Part of a small language model's weights.
Size: 11 layers, width 192, 6 heads of 32, MLP 768 GELU, vocabulary 4096, 5.68M parameters.
Architecture: no position embeddings, biases, tied embeddings, ALiBi.
Training: a variant of Muon for these matrices, 129M tokens, 7886 steps.
MLP neurons of a small language model. Each row is named by its layer, matrix (up: input weights) and neuron, and shows model dimensions 16-143. Each number is 50 + 15 x the weight over its row's rms, rounded and kept within 0 to 99.
After each neuron's rows, "fires on" lists the tokens most often at its 100 highest values on Wikipedia text that the model never trained on.

L2.up165:30 50 47 52 46 66 34 66 30 64 47 57 51 78 77 25 48 49 59 62 64 56 50 27 49 47 52 40 50 07 61 35 65 38 44 63 21 48 40 31 68 40 63 64 39 42 69 44 61 40 41 55 36 62 46 47 48 40 49 35 39 38 38 53 38 44 37 21 63 44 47 58 61 59 54 69 63 40 39 54 37 91 47 35 71 16 67 28 57 39 34 64 56 43 42 53 45 42 59 41 47 60 35 72 61 58 54 52 41 52 63 62 65 51 46 19 27 57 57 56 33 43 53 43 69 36 29 61
fires on: "'", "or", "ent", "’", "our", "|"

L6.up218:44 37 29 29 42 57 50 52 24 13 47 57 55 65 49 48 48 15 44 68 88 44 61 53 65 85 53 31 69 45 57 31 46 44 61 20 59 31 59 44 44 43 54 39 40 29 51 48 55 37 57 61 47 48 56 47 46 44 72 62 40 61 50 62 56 44 21 55 75 87 53 49 41 58 37 39 57 67 66 45 43 73 57 55 62 27 51 35 44 88 34 44 74 43 29 67 63 45 49 61 57 64 42 66 62 57 66 39 25 64 42 30 44 48 14 34 56 50 34 57 72 55 51 33 54 25 65 51
fires on: ",", " Sh", " sh"

L2.up457:60 36 57 55 73 65 31 29 50 30 43 28 33 40 38 63 36 39 26 46 58 74 39 55 57 51 68 53 65 44 39 60 76 20 50 33 26 59 62 26 83 54 49 43 69 50 62 29 30 42 42 56 39 42 64 46 51 39 48 72 75 36 72 79 34 30 53 63 73 29 48 53 63 57 67 63 43 50 46 54 50 58 60 43 86 55 28 66 44 61 57 45 65 43 46 21 43 57 54 30 43 36 46 44 46 68 50 69 60 51 57 62 38 48 29 40 60 40 55 40 37 67 60 49 57 39 80 54
fires on: "or", "qu", ":", "il", "l", "="

L6.up577:51 36 54 47 41 32 71 43 59 55 61 53 59 67 51 62 32 51 38 57 60 60 47 39 44 70 68 36 23 53 58 35 28 57 50 60 45 41 57 51 47 51 81 70 28 44 44 62 18 54 37 49 43 41 34 29 49 53 47 35 56 49 52 48 41 66 31 62 51 44 43 46 52 47 64 44 79 73 65 48 59 72 13 50 33 46 59 80 54 71 70 09 67 46 54 51 74 38 23 45 26 79 61 18 48 64 37 81 73 42 62 38 74 36 45 42 67 55 55 37 74 61 36 57 60 49 57 71
fires on: " |", ";", ","

L7.up229:30 37 34 50 44 52 83 31 61 20 44 60 66 63 45 48 76 53 32 40 61 49 57 46 62 58 63 63 58 48 28 27 34 39 60 65 56 21 31 63 73 43 71 43 66 44 63 56 65 50 18 67 75 17 29 28 47 57 73 66 55 68 45 70 56 77 34 44 32 86 57 56 60 38 46 50 40 89 76 47 38 52 60 71 33 50 43 52 42 48 36 30 56 74 44 48 67 42 18 44 46 29 58 62 48 45 60 63 46 81 46 63 40 70 41 28 48 46 44 42 73 68 54 57 43 42 43 80
fires on: ",", "v"

L7.up594:44 41 70 57 49 27 69 48 60 49 44 40 62 38 30 65 53 19 37 56 63 47 46 55 47 19 31 66 46 68 44 43 71 25 73 66 44 57 28 63 45 47 65 56 78 51 24 37 55 37 65 69 46 58 37 64 38 23 47 55 65 55 47 33 61 26 64 65 56 20 58 82 44 58 49 43 59 41 56 59 43 57 40 51 86 50 51 33 43 70 58 54 52 47 24 37 43 57 55 76 71 31 30 42 39 54 62 45 33 73 43 36 43 45 72 60 41 24 31 26 80 38 48 64 69 40 61 47
fires on: "th", " by", " as", " of", " Louis", "ore"

L5.up315:36 45 91 41 44 12 46 43 49 72 57 71 42 42 76 42 36 56 46 26 43 42 51 59 74 49 49 40 50 54 60 59 45 67 39 50 20 42 49 36 53 55 52 43 57 26 64 46 48 49 86 21 41 36 48 35 41 66 53 54 36 72 29 69 74 58 42 46 50 26 59 44 49 84 62 49 55 55 46 28 37 40 67 32 70 66 61 55 61 63 67 52 92 62 40 68 70 59 60 50 42 40 49 32 69 21 55 45 52 35 51 40 63 60 45 42 05 77 40 72 52 38 76 53 46 50 25 43
fires on: " as", "ur"

L7.up685:48 64 70 70 49 48 23 56 67 40 64 51 68 47 60 36 78 65 36 45 67 37 49 52 71 67 44 29 39 72 51 44 39 21 45 62 38 40 61 45 55 30 59 65 89 55 76 35 49 51 61 45 36 38 33 46 64 40 54 80 33 33 46 61 55 45 36 65 17 59 54 21 57 49 78 50 63 48 62 70 62 53 57 35 41 40 32 41 53 47 49 55 48 41 09 34 21 58 43 54 41 38 40 51 80 47 50 50 34 37 35 29 57 52 62 20 60 48 63 74 70 70 34 34 52 46 72 63
fires on: " a", " |", "ri"

L6.up168:54 34 61 64 62 75 46 52 29 80 47 69 68 66 39 21 61 69 55 48 50 76 40 43 55 33 92 72 51 36 63 55 27 54 43 54 39 25 29 95 57 67 37 51 50 65 52 65 38 40 33 82 37 40 39 65 53 65 58 29 34 61 50 46 64 58 41 29 32 51 42 24 61 49 60 53 49 73 49 71 45 39 72 41 54 44 53 25 49 64 23 44 24 52 49 44 60 46 87 66 35 43 33 38 50 35 52 46 43 69 50 34 47 81 34 40 67 33 34 45 50 12 63 72 42 64 57 61
fires on: "\n", " in", " In", " off"

L5.up492:53 40 56 38 41 35 39 70 50 49 59 50 79 45 66 41 52 39 25 49 50 05 40 32 41 37 79 38 50 66 73 23 34 32 58 45 75 51 35 61 43 46 61 62 53 51 51 47 44 44 49 45 30 56 37 52 74 25 67 32 32 84 45 68 48 57 46 25 52 51 37 69 49 54 46 53 46 21 65 59 59 61 44 60 86 56 54 37 45 60 55 30 56 64 38 45 50 30 36 53 53 53 48 67 38 25 24 48 45 29 37 45 67 59 66 06 50 36 46 52 47 32 43 60 61 57 53 53
fires on: "is", "et", " University", "s", " O", "ze"

L6.up613:41 44 64 54 25 53 31 54 55 49 54 39 30 40 56 49 54 41 41 67 42 57 37 57 77 41 38 45 31 46 50 41 43 63 33 62 54 50 57 35 52 72 28 65 77 76 51 82 53 61 83 67 40 21 24 40 56 53 43 18 56 67 43 76 73 54 50 67 33 24 48 52 37 32 64 14 89 80 29 25 37 55 68 56 50 23 46 44 49 48 70 61 67 34 49 28 39 67 58 35 33 36 47 49 62 29 31 57 55 37 48 45 24 29 53 64 89 48 55 33 36 43 85 46 57 70 51 69
fires on: " part", " During", "th", "che", " While", " ide"

L7.up295:55 36 53 37 08 48 34 53 46 48 48 57 67 31 71 42 66 46 76 51 58 44 69 67 57 47 51 44 28 54 27 90 45 43 49 66 31 29 42 81 39 41 47 75 53 69 33 44 46 37 84 62 61 42 49 25 79 35 42 56 61 42 32 51 25 20 70 39 25 17 62 58 30 43 63 51 50 25 36 75 48 21 72 30 45 55 50 32 56 65 63 60 53 45 11 51 48 34 60 44 41 28 60 49 60 45 47 56 34 48 37 53 35 60 52 52 58 38 68 60 74 52 32 56 63 37 23 48
fires on: "ic", " of", "ian"

L2.up143:56 61 13 35 26 56 49 54 46 58 59 53 43 60 74 37 68 51 59 57 69 50 56 54 71 53 64 62 25 31 06 60 53 81 49 44 35 53 66 45 47 55 58 33 77 46 30 42 69 84 50 62 49 43 35 11 35 50 40 85 35 42 47 25 64 34 37 70 53 48 73 65 67 38 62 49 41 44 44 62 55 71 62 28 32 09 55 48 33 49 50 58 61 43 50 58 76 48 34 38 57 57 39 47 50 09 57 55 49 62 63 27 44 32 34 34 27 59 51 27 58 51 61 32 25 63 40 49
fires on: ":", "ant", ";", "-", "op", "|"

L7.up263:54 26 67 25 45 73 44 45 65 58 55 36 48 69 38 41 57 45 56 26 52 35 46 44 55 54 44 78 58 68 54 90 25 29 54 31 47 72 44 47 60 42 55 60 34 39 30 62 25 48 56 40 18 34 48 55 65 32 52 21 75 42 49 53 13 34 40 60 63 22 39 49 39 85 61 39 45 29 46 35 53 55 59 54 43 59 46 45 56 92 53 32 41 67 30 66 63 39 68 50 65 54 40 30 72 53 56 69 43 40 51 47 49 39 64 39 54 65 42 68 51 72 25 17 56 37 68 44
fires on: " and", "ing", "ed", " so", " of"

L2.up89:65 66 59 41 27 51 20 62 85 58 41 55 40 53 22 41 65 59 53 46 24 58 38 32 86 49 27 61 56 28 60 58 50 43 69 46 60 62 49 37 36 41 58 64 52 45 10 72 53 50 53 54 70 34 76 52 55 38 68 43 35 42 51 35 70 46 32 61 37 78 72 44 58 49 43 41 31 69 20 36 43 85 59 31 34 43 47 45 50 57 63 47 71 61 50 47 70 46 56 44 65 61 69 71 55 15 50 18 36 60 51 45 55 69 27 70 54 66 37 28 43 43 26 36 39 57 45 59
fires on: "ri", "-", "at", "ur", " a"

L2.up151:50 66 70 66 60 26 49 29 81 62 17 54 60 37 72 77 23 48 52 70 19 39 56 45 64 60 46 34 51 45 53 46 28 72 15 46 31 58 56 44 29 26 54 43 42 63 05 56 31 56 45 51 59 46 36 49 67 51 57 55 51 55 48 33 39 49 51 65 37 20 71 74 78 34 46 34 53 47 75 43 72 50 65 57 55 43 42 47 66 58 56 44 32 39 56 36 54 62 48 55 73 44 56 68 56 13 55 41 41 38 47 33 50 37 44 37 38 48 55 48 31 54 52 79 59 55 29 47
fires on: ".", "m", "−", "s"

L2.up583:71 45 67 64 39 33 65 40 40 46 33 66 45 53 70 70 71 39 43 27 38 76 67 67 72 42 78 60 59 52 34 72 80 72 60 56 34 50 48 26 24 56 40 59 28 57 59 52 30 66 63 28 46 15 55 54 49 50 50 46 44 75 56 43 51 47 70 59 50 55 64 83 74 51 63 46 78 69 59 44 29 37 55 27 45 64 55 79 28 52 22 21 43 44 61 36 65 64 25 37 36 53 42 50 40 46 44 43 46 62 59 85 46 57 61 40 51 51 73 35 12 50 15 39 27 58 63 57
fires on: "–", " most", ":", "im", " of", " University"

L5.up410:61 51 50 35 76 31 43 31 67 50 54 33 64 51 63 56 41 30 68 61 40 37 58 65 63 43 42 60 37 17 74 51 40 37 44 66 41 51 68 62 46 58 12 45 54 68 11 41 40 51 47 36 45 53 32 34 45 72 58 69 64 28 59 68 42 63 35 38 35 40 26 42 41 62 40 26 44 23 41 36 47 53 41 61 59 71 50 56 46 53 62 58 53 68 24 19 24 59 41 49 51 28 45 60 57 07 52 31 61 53 68 48 69 41 50 48 47 39 47 50 63 52 45 30 54 44 60 58
fires on: "\n", "z", "s", " be", "."

L5.up284:36 40 71 39 68 40 43 43 50 72 72 34 60 39 65 67 30 57 67 37 61 55 53 72 53 51 59 45 37 41 50 58 67 43 65 50 52 39 50 45 60 33 60 55 33 48 98 56 33 24 20 62 53 44 55 59 72 47 29 51 52 45 67 30 42 51 56 57 42 39 33 61 43 64 57 18 40 62 50 41 33 40 42 64 50 66 65 50 42 61 20 69 39 64 43 32 20 56 43 54 68 67 44 57 53 50 25 63 71 53 59 55 24 27 49 66 73 68 46 37 57 71 51 29 46 61 48 72
fires on: ",", " to", ")", "ag", ".", " not"

L2.up287:65 44 34 53 35 48 56 39 31 73 47 62 46 36 46 61 62 54 53 54 57 54 29 48 38 42 55 55 56 42 32 28 38 34 50 49 49 62 75 43 74 28 47 35 30 41 46 45 44 99 73 50 29 63 42 44 32 42 50 83 58 75 65 42 63 28 52 49 64 41 39 58 72 30 54 68 64 53 55 26 76 45 48 43 72 77 85 46 46 76 52 53 35 54 70 45 56 33 53 53 54 56 62 66 50 53 47 68 50 50 80 30 51 41 64 55 50 48 08 37 50 70 68 52 28 55 24 58
fires on: ":", "ural", "el", "re", "ant", "."

L5.up224:67 46 44 41 42 39 60 11 51 63 60 46 76 67 52 51 69 44 62 52 45 51 33 54 57 61 25 76 36 35 39 58 44 68 49 70 61 52 63 58 64 47 24 48 45 40 66 84 56 65 31 62 33 47 17 68 43 70 63 75 42 69 49 79 41 60 36 26 70 50 50 56 54 69 39 54 51 73 36 51 51 40 61 31 40 26 48 63 72 55 32 45 58 57 49 42 23 69 49 46 49 50 54 66 55 43 68 25 40 65 69 41 74 41 66 44 48 42 82 25 36 48 65 46 38 59 79 39
fires on: "S", " St", " Be", " be", " is"

L6.up123:27 26 24 25 81 68 41 57 43 35 23 46 60 73 76 34 09 33 57 74 56 58 35 47 74 44 50 55 67 58 61 52 49 45 80 28 43 36 59 38 55 51 46 70 41 51 33 44 45 63 61 56 54 49 34 36 44 55 19 52 61 46 12 43 53 32 33 44 69 41 54 63 47 45 44 55 44 56 37 57 59 58 54 41 36 32 36 30 31 70 87 66 52 44 37 60 54 51 51 80 51 59 34 43 54 56 20 73 53 55 40 53 48 26 59 43 63 31 43 76 37 31 64 40 47 36 36 89
fires on: ",", "ie", " com", "ceed", ":", " rest"

L2.up529:46 22 59 62 51 35 66 81 46 62 61 56 65 67 53 63 29 40 59 58 46 51 47 34 60 67 26 57 56 40 28 51 92 17 45 36 39 69 44 16 56 12 35 37 63 27 52 41 30 39 61 50 51 70 42 36 71 37 33 41 49 42 36 58 45 65 58 67 64 38 41 32 60 63 24 69 33 37 51 35 38 64 87 41 38 40 43 61 35 77 52 63 80 63 54 68 36 53 62 39 32 66 36 64 56 51 57 58 53 52 39 55 37 39 51 31 49 41 60 58 50 57 90 47 62 16 54 59
fires on: "al", "our", "c", ":", "or", "p"

L2.up551:51 45 41 60 38 39 43 72 83 48 55 87 49 51 40 40 50 66 23 43 52 75 47 36 34 50 39 57 69 43 32 22 28 66 51 43 46 37 45 50 57 53 67 18 58 55 62 53 46 39 98 53 62 63 67 44 43 24 60 51 44 77 43 41 66 61 28 32 35 16 56 54 55 51 62 51 61 58 31 50 40 48 44 56 40 55 37 42 45 44 48 61 47 48 37 51 40 64 40 25 48 39 50 60 49 55 55 79 59 19 61 78 41 41 30 47 62 52 66 52 27 76 46 35 43 66 48 18
fires on: ",", "\n", "act", "ire"

L6.up249:56 62 64 60 40 16 52 41 43 42 26 51 51 37 38 64 46 49 59 50 66 58 41 48 41 36 54 69 59 41 15 65 47 44 69 50 45 48 47 51 30 48 70 65 49 37 20 48 65 43 40 46 37 49 70 31 36 46 24 47 32 61 41 53 28 24 63 56 34 73 50 46 30 67 68 65 43 42 41 21 52 40 41 40 81 55 36 65 43 47 44 59 65 70 62 64 27 74 71 40 85 47 59 53 39 51 17 53 87 43 69 36 70 43 60 62 58 58 56 45 54 72 52 25 34 49 57 70
fires on: " P", " ro", "ro", "el", " le", "or"

L2.up412:53 52 55 47 44 38 49 23 52 63 59 65 66 56 31 70 55 33 39 42 58 63 29 82 50 45 66 63 51 74 41 74 53 46 36 42 32 43 66 44 51 50 26 39 69 40 40 43 54 50 47 29 34 63 11 31 62 58 42 68 40 76 59 48 38 44 35 83 28 48 30 45 56 46 51 62 33 45 60 39 71 38 54 28 66 74 89 73 27 36 41 34 52 35 52 28 86 30 88 49 49 45 61 36 68 36 59 57 59 63 47 59 35 37 43 30 51 51 35 35 53 65 55 56 63 19 61 55
fires on: " for", " S", "or", ":", " 1"

L6.up281:75 47 52 23 46 27 36 43 55 31 66 84 28 78 47 18 59 53 61 71 36 47 29 52 53 24 59 63 40 49 66 41 40 82 63 60 28 54 39 41 79 56 60 40 46 36 80 66 43 67 27 51 56 58 41 31 62 52 40 25 69 42 47 31 82 62 89 48 62 21 61 65 47 58 63 41 55 68 48 42 41 61 79 50 57 35 55 50 40 77 35 35 49 41 40 52 64 34 47 48 26 46 53 50 47 52 31 59 32 42 51 30 19 68 61 66 58 72 25 75 68 28 84 34 26 43 51 46
fires on: "ur", "r", " br", "ell", " administ", " reb"

L2.up329:10 39 59 29 50 58 66 39 73 43 39 64 30 61 56 67 65 53 60 63 54 64 80 62 44 35 53 58 57 47 61 48 52 46 63 45 73 64 62 59 50 55 42 32 43 28 58 28 46 38 53 40 52 60 50 44 35 58 56 62 57 64 67 27 35 48 62 72 47 43 54 41 58 52 54 51 52 35 76 42 47 68 33 37 29 79 77 38 55 42 45 44 37 56 52 63 61 51 48 81 43 32 43 58 70 37 49 70 58 58 45 48 28 51 46 41 41 19 39 40 55 13 23 49 91 60 33 40
fires on: " (", "T", "N", "I", " T"

L5.up501:71 39 58 40 52 47 43 34 56 16 51 56 72 59 60 51 44 60 41 73 38 69 46 73 68 41 53 65 61 43 54 80 52 51 69 25 37 35 58 62 50 60 69 39 46 77 60 57 58 67 42 49 36 50 30 30 59 45 50 45 39 19 43 84 53 61 55 60 51 34 66 42 45 27 81 38 46 71 53 68 72 35 44 53 62 69 40 37 48 49 61 63 68 52 51 37 21 82 44 53 29 43 45 68 66 59 30 60 30 27 50 58 82 33 47 60 83 70 58 67 53 81 49 30 32 41 38 52
fires on: " 19", ":", "or", "19", "ur", "1"

L6.up666:55 30 33 33 59 70 62 82 59 77 55 26 64 65 76 48 44 46 49 45 29 31 24 56 63 75 70 63 46 57 41 44 54 80 60 55 52 40 65 49 79 43 44 47 37 55 44 63 47 49 30 46 48 60 56 26 49 66 57 71 63 54 53 65 44 55 20 34 60 54 36 54 43 47 87 38 38 37 57 39 56 55 57 57 47 47 68 57 68 42 55 15 33 44 48 76 57 36 58 36 65 49 34 62 18 45 63 38 40 58 73 56 37 75 56 51 26 55 68 35 89 56 55 42 47 58 31 45
fires on: ",", " was", "|", "-", "ad"

L6.up588:73 51 54 26 62 49 65 62 31 28 43 36 42 66 18 59 41 40 60 62 62 29 39 67 60 31 51 37 54 39 38 46 26 24 64 33 44 38 50 72 35 35 90 59 53 74 52 30 35 45 48 49 46 44 42 67 68 49 06 32 58 61 29 72 36 30 41 59 61 60 50 59 55 36 57 20 53 55 74 34 52 44 57 53 46 47 70 12 51 61 57 54 24 31 34 80 56 44 34 49 52 38 43 48 43 38 17 47 58 31 68 46 38 70 48 73 42 28 46 46 21 62 75 43 52 48 60 49
fires on: ",", "–", ":", "ol", " /", "′"

L7.up646:51 49 29 80 58 66 67 70 39 57 71 62 33 22 45 54 40 54 22 58 69 40 24 29 55 31 63 38 51 49 43 63 51 29 60 44 29 42 45 58 46 48 53 62 41 65 51 43 45 45 52 54 20 33 46 77 29 42 59 17 33 41 65 68 63 55 57 49 68 40 42 50 55 58 65 60 45 45 54 40 12 53 36 44 74 48 54 64 46 48 49 17 53 61 47 74 34 65 59 61 33 28 74 66 45 34 51 40 37 50 35 58 31 39 51 33 71 49 46 43 16 33 36 55 63 45 31 53
fires on: "C", " H", " children", " days", "ing", "e"

L5.up69:43 27 53 63 58 62 24 34 61 66 46 60 50 57 33 38 23 40 48 51 64 38 27 50 41 61 48 52 79 64 38 58 40 62 64 59 37 55 53 81 36 44 36 32 56 51 37 61 49 71 54 65 43 47 44 63 56 50 64 32 48 62 36 35 51 55 64 79 31 53 77 67 85 64 66 19 51 41 56 35 44 57 32 37 67 63 62 47 39 17 56 37 51 40 60 83 54 34 30 80 43 54 78 27 41 39 55 35 68 28 42 58 79 47 38 40 30 51 32 51 76 55 71 51 22 21 54 38
fires on: " C", "c", "C", " |", " club"

L7.up614:59 52 59 38 51 51 60 32 38 31 82 70 69 57 42 55 57 67 73 50 20 77 71 65 47 62 54 46 35 61 61 63 25 41 65 54 61 57 37 13 62 57 34 66 50 43 60 38 24 68 51 70 13 31 39 67 91 64 55 40 48 69 46 69 24 73 61 45 50 49 60 75 63 56 59 21 59 62 74 53 65 52 18 63 48 39 38 63 38 48 29 66 46 32 47 57 70 54 47 53 52 58 61 57 44 45 43 40 31 51 55 32 72 42 07 42 36 21 58 10 55 52 70 58 48 51 37 55
fires on: " \"", "P", " T", " Co", " Ro"

L2.up226:65 30 72 51 48 65 19 47 32 31 62 70 59 37 23 53 50 41 61 47 56 35 45 31 66 58 61 73 52 31 75 42 23 50 27 79 22 25 56 41 48 57 54 52 65 65 69 59 65 38 47 54 49 67 56 44 70 46 46 63 56 56 64 28 66 26 45 48 35 53 25 71 47 48 63 47 49 51 58 66 63 52 59 52 36 71 63 35 32 55 69 56 56 55 33 25 45 14 50 35 39 34 63 78 34 66 24 30 43 48 83 67 25 67 70 60 48 62 28 45 67 46 58 52 53 29 42 39
fires on: " of", " for", ":", "end", " ed", "ed"

L5.up442:57 71 48 42 38 39 45 46 69 67 40 51 86 51 38 27 49 50 68 66 62 44 44 82 44 43 47 29 56 45 35 57 30 48 51 38 37 67 53 61 56 57 19 49 44 61 32 57 68 71 93 66 55 38 42 48 80 78 69 24 41 44 46 45 55 60 44 35 48 26 42 60 54 62 53 46 63 42 63 39 44 24 36 43 80 32 59 35 56 54 21 41 55 40 45 46 75 52 66 67 54 32 72 47 52 52 66 68 47 42 48 39 59 31 68 45 42 38 70 38 43 56 43 28 75 35 63 44
fires on: " on", " in", " of"

L6.up46:46 32 43 64 65 27 42 34 48 47 63 88 65 54 52 28 47 28 61 58 54 51 63 43 53 63 51 66 53 27 30 46 43 28 35 60 39 60 44 42 46 52 26 57 49 50 59 47 51 87 64 64 60 48 50 35 44 54 45 49 48 60 36 39 56 62 78 63 47 52 88 59 58 52 40 72 42 44 35 57 39 60 46 42 44 66 53 55 41 42 38 43 58 73 34 61 64 71 35 43 63 11 71 47 80 54 50 39 54 27 52 51 64 52 54 95 33 45 57 32 41 62 89 06 44 50 37 28
fires on: " C", "),", "C", " (", " American"

L2.up510:50 30 55 48 72 43 28 54 78 47 58 14 68 44 32 63 54 55 68 65 55 50 54 83 39 27 75 55 38 60 53 32 60 43 54 59 26 48 47 33 54 40 53 45 34 36 75 65 56 40 35 60 53 66 53 45 50 41 42 53 42 62 45 74 34 68 32 55 25 81 22 48 88 40 73 45 51 51 84 29 77 68 55 69 69 51 64 33 62 34 29 43 47 57 53 47 56 43 71 49 54 42 43 60 49 57 35 51 46 55 41 49 18 64 51 51 56 35 64 64 60 44 40 54 53 43 52 30
fires on: "==", " 2021", " term", " 2025", "em", " 2022"

L2.up148:46 64 61 56 57 33 38 79 65 33 26 50 67 43 46 35 49 60 46 67 52 52 21 38 64 64 57 27 31 85 48 38 71 73 45 66 57 48 68 32 33 62 46 59 44 61 33 42 75 62 53 59 52 38 54 46 81 47 69 55 32 37 37 33 61 46 78 54 17 48 50 40 56 56 28 32 50 28 35 61 60 79 60 74 57 23 53 49 51 45 38 43 54 64 56 61 61 50 68 61 15 35 48 56 52 38 40 65 41 41 48 37 61 32 38 56 63 26 54 51 54 53 50 45 28 19 50 55
fires on: "is", "ia", "ro", "ast", "ys"

L6.up27:29 35 54 46 63 47 53 35 59 51 42 24 44 57 73 61 31 53 62 61 55 29 64 27 52 43 40 56 01 66 47 53 63 65 48 54 45 59 46 63 18 25 36 64 38 47 46 46 54 41 63 78 57 55 34 45 28 66 63 69 55 57 68 19 63 34 48 44 47 65 46 78 57 46 40 37 57 29 62 33 54 28 68 32 48 56 75 25 75 47 60 42 67 33 36 54 80 73 79 46 58 47 50 29 33 43 29 54 60 60 76 80 57 57 61 58 38 19 66 55 56 30 25 48 50 66 53 65
fires on: "N", "ort", "ric", "n", " st", "T"

L7.up449:54 25 63 17 31 40 64 62 52 37 66 43 66 74 45 36 56 57 52 31 67 43 73 51 50 84 61 49 34 80 60 47 30 17 56 35 52 34 75 57 77 77 52 47 69 55 33 60 74 36 69 46 49 32 54 33 68 77 57 36 49 55 71 69 32 40 54 51 41 73 85 42 46 49 49 53 32 31 73 56 56 49 51 30 55 41 58 35 59 60 73 25 60 41 64 40 52 36 63 68 35 47 48 61 52 46 55 53 45 44 45 56 38 69 45 24 37 50 57 49 54 52 31 54 53 46 21 45
fires on: ".", " of", "ri", "he", "lo"

L2.up192:27 45 38 56 37 50 69 69 44 63 55 66 53 48 63 31 48 71 40 64 52 55 59 48 51 42 50 21 35 36 37 44 76 55 55 32 29 61 62 34 31 30 65 65 35 36 38 36 21 46 57 27 41 33 15 35 50 62 73 26 42 39 74 30 37 69 80 31 63 62 51 59 66 22 54 41 48 53 53 31 19 63 62 55 84 64 67 67 58 32 68 10 64 56 34 53 48 49 43 72 38 48 63 78 47 57 32 39 44 48 54 15 54 54 65 47 77 58 44 47 27 72 22 55 68 69 63 56
fires on: " |", ";", " Apps", ":"

L5.up281:65 49 37 55 44 61 47 29 67 63 31 70 62 42 69 49 32 42 45 57 51 48 70 67 48 57 22 20 30 35 53 51 29 63 83 47 45 30 41 59 31 44 77 29 49 32 45 46 51 44 42 66 36 39 21 49 54 35 21 73 43 42 42 43 53 44 39 45 51 47 45 46 47 53 60 53 73 63 11 35 65 59 57 45 40 39 44 68 38 60 63 61 40 40 22 42 55 86 38 57 78 97 56 64 69 65 10 47 77 28 74 61 44 34 50 58 65 39 56 48 37 43 63 43 39 40 43 59
fires on: " that", "D", "or", "el", "ech", ","

L5.up535:41 64 72 60 46 45 66 48 71 55 73 55 68 54 59 63 60 49 61 37 53 58 52 37 57 64 42 51 43 65 45 51 53 50 64 80 52 45 62 47 69 08 51 65 40 26 71 44 40 15 67 43 27 46 60 48 69 48 42 58 23 59 35 47 44 35 47 27 44 50 64 40 63 71 50 46 72 41 93 60 14 67 26 47 70 62 41 37 55 58 75 48 25 26 21 52 55 45 26 64 51 55 74 46 35 38 62 45 40 56 37 19 49 88 38 47 60 51 40 42 67 60 50 51 56 50 47 49
fires on: ";", " F", "p", " a"

L2.up651:49 41 44 58 17 64 64 39 52 37 37 45 42 58 62 52 34 56 53 74 50 16 48 35 58 49 76 46 77 55 71 44 41 31 35 36 57 37 62 44 59 60 82 69 22 75 70 52 55 46 53 68 36 26 30 58 47 83 61 66 51 61 41 52 41 31 20 36 36 32 41 53 56 53 43 43 75 62 51 25 28 68 50 36 64 36 76 72 47 17 64 52 38 38 69 32 43 55 62 48 65 33 73 52 36 46 62 47 33 46 49 31 61 44 61 27 72 53 28 33 50 71 36 66 50 28 58 48
fires on: "s", "e", " play", " rock", "ing", " ended"

L6.up437:38 09 55 45 48 56 48 51 61 40 34 31 50 43 40 87 61 35 53 65 33 56 58 65 45 50 48 44 81 50 38 50 69 55 46 53 67 52 76 87 49 59 50 52 31 47 44 51 47 62 76 56 36 64 46 59 50 30 45 44 56 62 68 61 48 19 49 44 55 67 87 44 38 41 35 48 56 31 60 74 65 38 63 47 51 75 37 47 64 69 66 55 34 44 58 48 59 24 63 45 63 22 50 45 75 11 80 07 40 50 45 22 29 59 48 28 55 39 25 52 48 49 51 49 47 37 50 61
fires on: " T", "it", "at", "t", " –", "T"

L6.up481:61 64 82 46 64 36 49 60 53 68 43 68 73 63 27 48 32 57 28 62 49 34 63 38 46 31 59 64 60 42 45 36 34 72 52 54 14 86 34 67 60 72 70 66 34 48 36 44 36 51 53 41 56 70 52 44 56 62 68 18 35 59 77 56 35 34 45 62 44 40 60 69 49 61 59 66 39 58 56 22 44 60 60 32 68 49 81 22 49 38 66 41 38 48 44 58 60 23 35 55 44 78 58 58 22 53 21 47 53 57 47 37 66 40 65 60 40 35 28 46 44 46 63 21 75 53 65 60
fires on: " of", " th", "imately", " Per", " fact"